{
  "n_layer": 15,
  "d_model": 160,
  "n_head": 2,
  "n_kv_head": 1,
  "head_dim": 64,
  "d_mlp": 320,
  "vocab_size": 8192,
  "activation": "swiglu",
  "norm": "rmsnorm",
  "norm_place": "pre",
  "norm_eps": 1e-06,
  "positions": "rope",
  "rope_base": 31900.0,
  "rope_fraction": 1.0,
  "qk_norm": true,
  "attn_scale": 0.125,
  "bias": "all",
  "tie_embeddings": false,
  "parallel_block": false,
  "init": "normal",
  "init_std_qkv": 0.0362,
  "init_std_o": 0.0,
  "init_std_up": 0.0362,
  "init_std_down": 0.0,
  "optimizer": "adamw",
  "lr": 0.00237,
  "beta1": 0.9,
  "beta2": 0.99,
  "weight_decay": 0.034,
  "lr_head": 0.00531,
  "warmup_steps": 269,
  "schedule": "wsd",
  "decay_fraction": 1.0,
  "decay_shape": "pow",
  "final_lr_fraction": 0.1,
  "batch_tokens": 16384,
  "seq_len": 512,
  "doc_mask": false,
  "train_tokens": 188500000,
  "steps": 11506,
  "dataset": "wikipedia_en"
}
MLP neurons of a small language model. Each row is named by its layer, matrix (gate and up: input weights; down: output weights) and neuron, and shows model dimensions 64-159. Each number is 128 + 32 x the weight over its row's rms, rounded and kept within 0 to 255. Numbers have three digits each. A neuron's up and down rows have the sign that makes its largest values positive.
Before each neuron's rows, "fires after" lists the tokens most often just before its 100 highest values on Wikipedia text that the model never trained on.

fires after: " ", " re", " to", " be", "-"
L7.gate192:186146027083117105112074156108167115132142136123098134151141127139113106100088096175113136181119147113065194176124077134152142137133116099159097087147100138150137160113141091114140150139123170147060133128173129158153179203136125135133072095054136099193154106114179141095095062141104148113
L7.up192:174153125174142084142095134097137136174111155066144166184086079105135110151101101164161129182106145119155068129153134149131125160207109120136120109120124221165091148120130081119120181123144166149109141151136072147158119105158138126075137175104135130141111122175124136173146118130085157124
L7.down192:120081161149147148150098139124120155131124139156113168130162122135115140125083075113122123142135178143127146155100198119122094075067113132070158054144110094147143172149127186101161120105121159115158116065119166145097092136013125134156157179089127135160127142144111137213154122089113097151

fires after: "0", "9", "==", "2", " He"
L8.gate131:142128172133112163116126118109174161093176111137108150148065054115093067130154147101160083160159126074108145125119155083126143107141127115111155114126115159059106132099095118159100147149081075155095165129106100095100076070133208112131125051155191141120151142145140154115150106159139109153
L8.up131:137086142123153139177143084156074202095186079190116128189119149128127128103169158133132090139112124113112144175149126161124074174147167127119147130166123138126129105148088126147109121151096145139105058169155138134147111146125134110056112133148195147088101135208188076170158091150112108129
L8.down131:116092137144099098155138118157141069191123140128169128137071100188094137121084086127102142144148178135141113142181129095164133130110095110154150131091137122141110138163157188115071132145116105104138103123100102119131053100042160176186147151167118099166109115115118083126126202114115107127

fires after: "0", " was", "9", ",", "–", " is"
L12.gate274:159120182105121124106128093131133074049150071128154115094076113144155159102114127111153161169116198138090101159143091144122108112123120124146141131113071142139119129050117087091120156160116154139144154165125079091149157158140137124103102100120135141192098097155108116135157172125181148119
L12.up274:156134169118132170191122091175093115067117051103125092118083125166152138124187155041130136103128131131108127153162164089119134179098156072165127074063182140126135104127098178109133141173139110089117139128109116112096100096111125135122137096093138135149095117153099072114148122158143186194
L12.down274:127129122106146202079163098152153106150092105163141129153132131130148137129117172097143160167190119099098138172129118042084114133072084119122120139111150156116153116128167160103126113111149144151130151077087116152147162148097122161182195166201186128167080094153158116151148133108079130145

fires after: "s", "-", "S", "rs", " Un", " re"
L12.gate32:141109151161124164164080176087107132130167048144104169189113107108153102114147099145123158100103174131096089123135135114111148155125097179083139097148108144118140151064119095125124114119118107106041177073170101113119134122133195156117154120094098124199163171176133113131119072154136136132
L12.up32:116116199137098124161079076127202111159070154150209204155096125102154134080104139106136126138144100143155083129143137137115106077140170166147148124153135160145162118143086144156156135131148079146106143165180197110148141131202157124142193151086116174136171085120147086101138166128170138167
L12.down32:160109171122153176151146130123105148100111166141104094127092078130183116074125103129158132214155138133097128106119109118096058173117208143122159092142168110186088107091117153133086146101099164087114073134131087097130098117136084116158130159185091172094127118178104091135138086166081130105

fires after: "3", "2", "1", "6", "4", "8"
L8.gate92:108109159090178157128072155129095116088161116131134076134107080158088083112128144140128096127112081155039127103109143156126174095184148117095160087123106128075076168127153113124082129131116081131119165143120101074137098164149130111083129186032156121136167127179174093155119138130141126177
L8.up92:141116143153083150119107167193102179166149189105139163103142153096120071154129167144149123107111110132118151117118133162109145150193074095180116187146113133135089094182140137157114106109123154199112140154130066072147131131139152148119156137128107145116119095106168212152164194103109109101
L8.down92:188087131149072086107105136129173136178114122089112125113089112149099097101145113133115161164066164097147094143156127100108090133072141144168113089129198123140144122170142127115162093083133122114049084094074175087104185092095166191104116128167142114158092149134078168131116137152153132122

fires after: "S", " U", " O", " Na", " No", "O"
L4.gate244:127142098108112086129168115123105096171165105134092072083111170131112165103124082100154153121078111096101081158130065095117089150143102114137124147110102129178162150101155125173113124160076137080192107090069050157115091127149090081135123167109176079119158105155138151119154119172095173036
L4.up244:167124148169107107086146102107111129164128073134119137110051122120114118117153196071123108075133130134150142118034118149117076154131094102097096145194110142156086130094096095140099125135085182159143140112126103104174057134139187119181159128163114159154116059152084122097149076194129167141
L4.down244:108131135110139142189097107126101102119128139170137143105131034095155174101132177141111096146129109144130180129127161155152095176087094100090130095157088090189106138123089084131068051126068085138128060103161148113114094175091120037092107100148173109103122091173140080081125124171124164169

fires after: "–", ",", "."
L6.gate303:190120112113135142079193139116122081072125146065106148128128182154083150100147112096152098120084112121083099116109134083133096149167065164161122140077111133122102146073158066147119178132099065138090149068091133150113171101156104102109174118053166176078118145160145241137141115183130136073
L6.up303:178172136108135130161218143151125130161146084127085110144118114110167136131143078093108140198105140086149163109129173114106084118133079123173113173093150140168088187143105147179116125083132109113148129089101139126085113161161141121158102080165148087130079105104117135099118141166069090161
L6.down303:161156095088118133163178120120118133175065111111134139139145107138130114164118120163149137064133136103165110181113133070092072110142110108187153065095124167149174102134140091103048109092114114163105128189118169152187111140166127127116144136107155152102165151117142098088159117070156102119

fires after: "\n", ")", "–"
L6.gate196:117101126082144130128112156088082115110141151136148086196110093157114184110138130060135149159092151136134131155114102165141122144109093095129123165128106147119135171096189071129119121130153181154152123098089179111160098092156120085169140056049105107122156129180181139142110158189154092029
L6.up196:114099060072129145179181190136150147132153087110193153109169174119187151124138129148118108121120132139083155167080117140171095099105122127166118086081093142126120097162060070130127134146110132097160126090123113150144118125122143096115135110133119117153106088181125199121137149136070179163
L6.down196:139141056058144118128140166136127172124104104148145157141168121183104105143150102129093118109093152116127159182081144132095111141074093157152113131139097122151095157149083145170148142152123126120126085135140142088184145189068117109138081096062122106117140097150139183085079147149104141128

fires after: " ", "0", "\n", "–"
L11.gate57:105100111036115114169150089091148142099122139171146076159101081060124173124087154110138130125164178082162083141120151158116140138150128135155117127104114152170094099104170184138134131150128161098110117116219100140127113074147109110139155117128154172124152139145134110082159089073128153087
L11.up57:127118146106147159082111105184126114064138109118121113122180102104109133122139131119146192164130122138060123145136138057143149144129124113132102163100129063092121013191090094128113139110174102203116188117164092124082153137174165131118154136148135155162078128178104110166108154130076120125
L11.down57:085070147153089080118134135188134164126100169099126133131167169110094128143096092165157134180029148142115172101137060075117085121110133089147105146134132168106122115141133129092118105121128126112073099139139126102098147120164112169090139075170152112170200110160137117122118156118196103118

fires after: "–", "-", " Le"
L7.gate199:093132115079132147142101124104144035084133116096125150110043099149104108081056170138150144099117148086102118118138100081170137159171117181140139169140088173109169156084128095108097180130086116115127188088092134117171175129086168164097085087093144109103141172195177155132080081177142108090
L7.up199:118143110137095140162125157076109155095090065127109179102132181139089154167112125129140130116149062183050132136094158090137153156094089154164152151068087066124140099077061107086083103155102104122127118086159077154166096166144109132135103123088141114127195137121155162162119072152198097127
L7.down199:109148073114158142178148108087111120105078145149054153114182136122105153138149095119180124177174121114121165136105070140106120075137141123091127140101090144117133153151117087131104141089130159166163101140145124104080161153177123000090140117150117115189108134137154165093184118103207076158

fires after: " U", " No", " Sa", " Vol", "li"
L4.gate128:129112148110089119202127154123132128087059106133103126131149129160146121060172023103085152049114133111108073078092109127122135144185168086092115162099130128141062128112103122091062069098131141147134113122053040166121099152094169157142086107103153098151101160113125088109092121159119138101
L4.up128:145089165124082175164113152116119123143136096139136111108144112163083127134161145129135103132144133094141035140134105188102077154107110190088134136134112149112160088160119171147101099134070159180138128074115137190126116130130162158158151106169159161156170137168124137126159049141086167085
L4.down128:120102113115092107089115140177122107161114042135104152112143111126133082121130121137116120067146107092118096090121134152115107124177123116182121141137088072124106185111107160157096111111118124104154142150088072097177105124135101161176148078165158125104082163128091100104192157147153131126

fires after: " ", "-", " re", " in"
L5.gate25:113104103079095103134077138102116076068102164113169169170119135153098100054098118080124117182101186103085088136125129088132106069100164118099108140094101108164139105164064105159100149126080133096153137145110090177146120151174178082114083154106111114169113077129094113062102115133094153144
L5.up25:135119083184124197058107143095168103121122135195077161205128166131066084073118101059114079098128165149152079117176150103090125130096130115093141146131110130149123114138137099103118136095165146162149127104118102153175107135116153105123110159080095098120117075121131127087128200145202146118
L5.down25:137051131114174101132121115136095103157124111133106179112202123126144128075095161084177173175196107146156103034121153197079109131132157137136165098159112088127149129133136163154161123147131144048120098150107120152122148106124090121101102143130127136106139115134166146196115128167078139119

fires after: "0", "9", "5", "8", "6", "4"
L8.gate51:106126115153198150131050095149152126128113117140067114114183115102133125089146115120101128121106227083164172129125102123102123100133083124062120151127168138094137081177119141140116141082106152142127105110120129105174104118070161140150110117068154149146086093167124161154169110167103136124
L8.up51:179122062167173161138186082136122160142086162168109102125100110067095134131151185112078139071098105134075041158228107175149118157151167100122131141132122160153155096134144100106131078152169125104187129157113125124147069166122117156112107154137140120155115126136162099077168126097150081137
L8.down51:128126187148151145113118100155122093095115117080133147147173148117204106131130192095096141138095148124160098162124163116108140109131175156097159036058113144123117183160139124104050147090162095151178130153128135219111133135170137107161147148164117107124097163121124083140136139136115126118

fires after: "–", ",", " in"
L7.gate59:138108120160150151159130131103133115090122115076132160148153143190153178086066115075179070097125092110154120194116104062123133103067117170165078148083082131137106107164110090119103135110104127159102124061095141077123117138051108146134104145088143097124120167124119163071128165150138067131
L7.up59:163155147089117141087131161189125081109153080136160136153129144066161110144137132097088160129146127186198149116069177111142090136180123100106091145140113093131121105066139092131168131118130176143131168123168055174137137159163121097144103096149139043144150096086133143176157063183097183128
L7.down59:066138116106165166115123058107125190082140126123110129170121120116112143090086164102111138160199154145125115135107094124095150128141130107101157074138149144104095115122135116115127127124141092121195190155138167129142147158141181145153109121063130155126074148111115098181121137117087159109

fires after: " ", "0", " Mc", "9", "1", "2"
L11.gate307:183164103123102120098126118116121137090123117135074135101133128111185158137126121123105146120140142112123130119129105129138137176158139177110186118125145170121113098116121144091149102141074111150111073148159129117135125082123127074105172094071162165139072171129115155115149144174135106098
L11.up307:196160113143110136094149117110134146082112077138160129136170062148088113162090116166081129167112064119127089110145123101100099102114135074138150139107104108097147085140112169149133118112191126166123131149142099100181089132143108117130178113140167090153104071110127121106150116211151083093
L11.down307:142141170111097091160136035149146094146118122111091179111165081102128194125092184144154149154033168164107168056150124172136066160137141153157136098154116117159139161105103098124101103147089142110108112111120180152195137126161113128170096132159167127160163131079101150122144146085148074119

fires after: "\n", " U", "S", " No"
L4.gate293:131145130069124125116155185181097071127188133095132137093115136105119126118190119063104128096062156105129058138142135099138115119111087127109081162156105159131148185066142125153113132143103136106174108082115079114096143194093189134117180098150119150099142114151118152123147130170088147134
L4.up293:105095136114177147174136102174114171097140137139121130092145098091117158163148114069131134124115068088146103105121117161123120109092135124090102114154137176169138080061050174120113102128126149049166121052150064110137112112126121102191127128137147097105140095131152097129113180127043166101
L4.down293:097129150116147165119172141182122076140109085141128137118093134136151097145140148113146091069116136111153108093132081129140103117115125082114128160151124164122093214098065160133158111118134132140100161064133105136093172150104123122064115193120140138118116142090110126158147177157136114162

fires after: " ", " ("
L5.gate64:104121127103123143103084138159155144096116159164100101149119112131108060099069113096176118127105217072104130142120141076131120144112144074118140149173065095151125104099142111145088145090102095104113107147113114121099087161139170134129111177069111115173169132146122146068095140158150109116
L5.up64:054174082115154137078099105121128196078124141115194173143053133144136171161120108102057131160112131132149126135095126158118080154067145116109096135150096142072112171105143117111122086147083123183255125154124117101127174172099132159125130160139067192144121093151186162134169107146123129190
L5.down64:091126062202147125137104145113170171071070161049109140148152118109058096127147158133149115118079153142153175159123137138110108074163093130095140085154143117131146119111150090138148188121140125162134121125135135108141148145194135155077141153151140125136188169076158069123126122140165130169

fires after: "1", "2", "–", "3", " ", "6"
L11.gate270:152144175071116077110121191128112106126145099116117118121087160095127115138155107159158188119026148151106171119102069116097190086182138120107079158142076108101103077104145129148063152142089167090187079108102093147127121111151155115080158159154147091157070131164134115113195132166148094160
L11.up270:137127142144140110173149102163156131119165155066181111148090113152131055101102207148116085067104123169055137127125106152123080133139149131114183117101074170159060063057173180158123169106162162124120187120163119129086124146121184077116144147145129158082112140154128107124130106127167145124
L11.down270:107104119138118147093043145150127200120115102145132168135095145069079124118156132135141096112027177113088120157121126118082105172177140124140135097151121085156095145128163127132085129102140087175106076122159073092168159094128169138113150168095176184154141118149098105176095111176123104168

fires after: " ", " \"", "\n", "-", " ("
L7.gate282:085126115079088150150066110099094077162117134125097109099114101126105185069103144091114127162134140156128162112130151126192146192132163111134096150137108104183184076100165094131122112154132158105109133084082212113160104154069217120172091108129155074189131129121089106051122097136096131104
L7.up282:120123142114051174124085084186219133090137142113130106159124081130108171138099068121148099126155146125095157108079107164151125112096097085149141099177123102168113117111139119081159121110089138129162089190097106136146092113105132239156112122131105122104059096055158137111145152214111143154
L7.down282:128102108185136155116115090146138166091104158148120099136122163103092187123159143131122174149111174147152168138033231179110136154195095153097110088146140088126111165184111153114099154111163178174087120086117111090154162109114165135124191147186154100127188122140159112086169158144144132138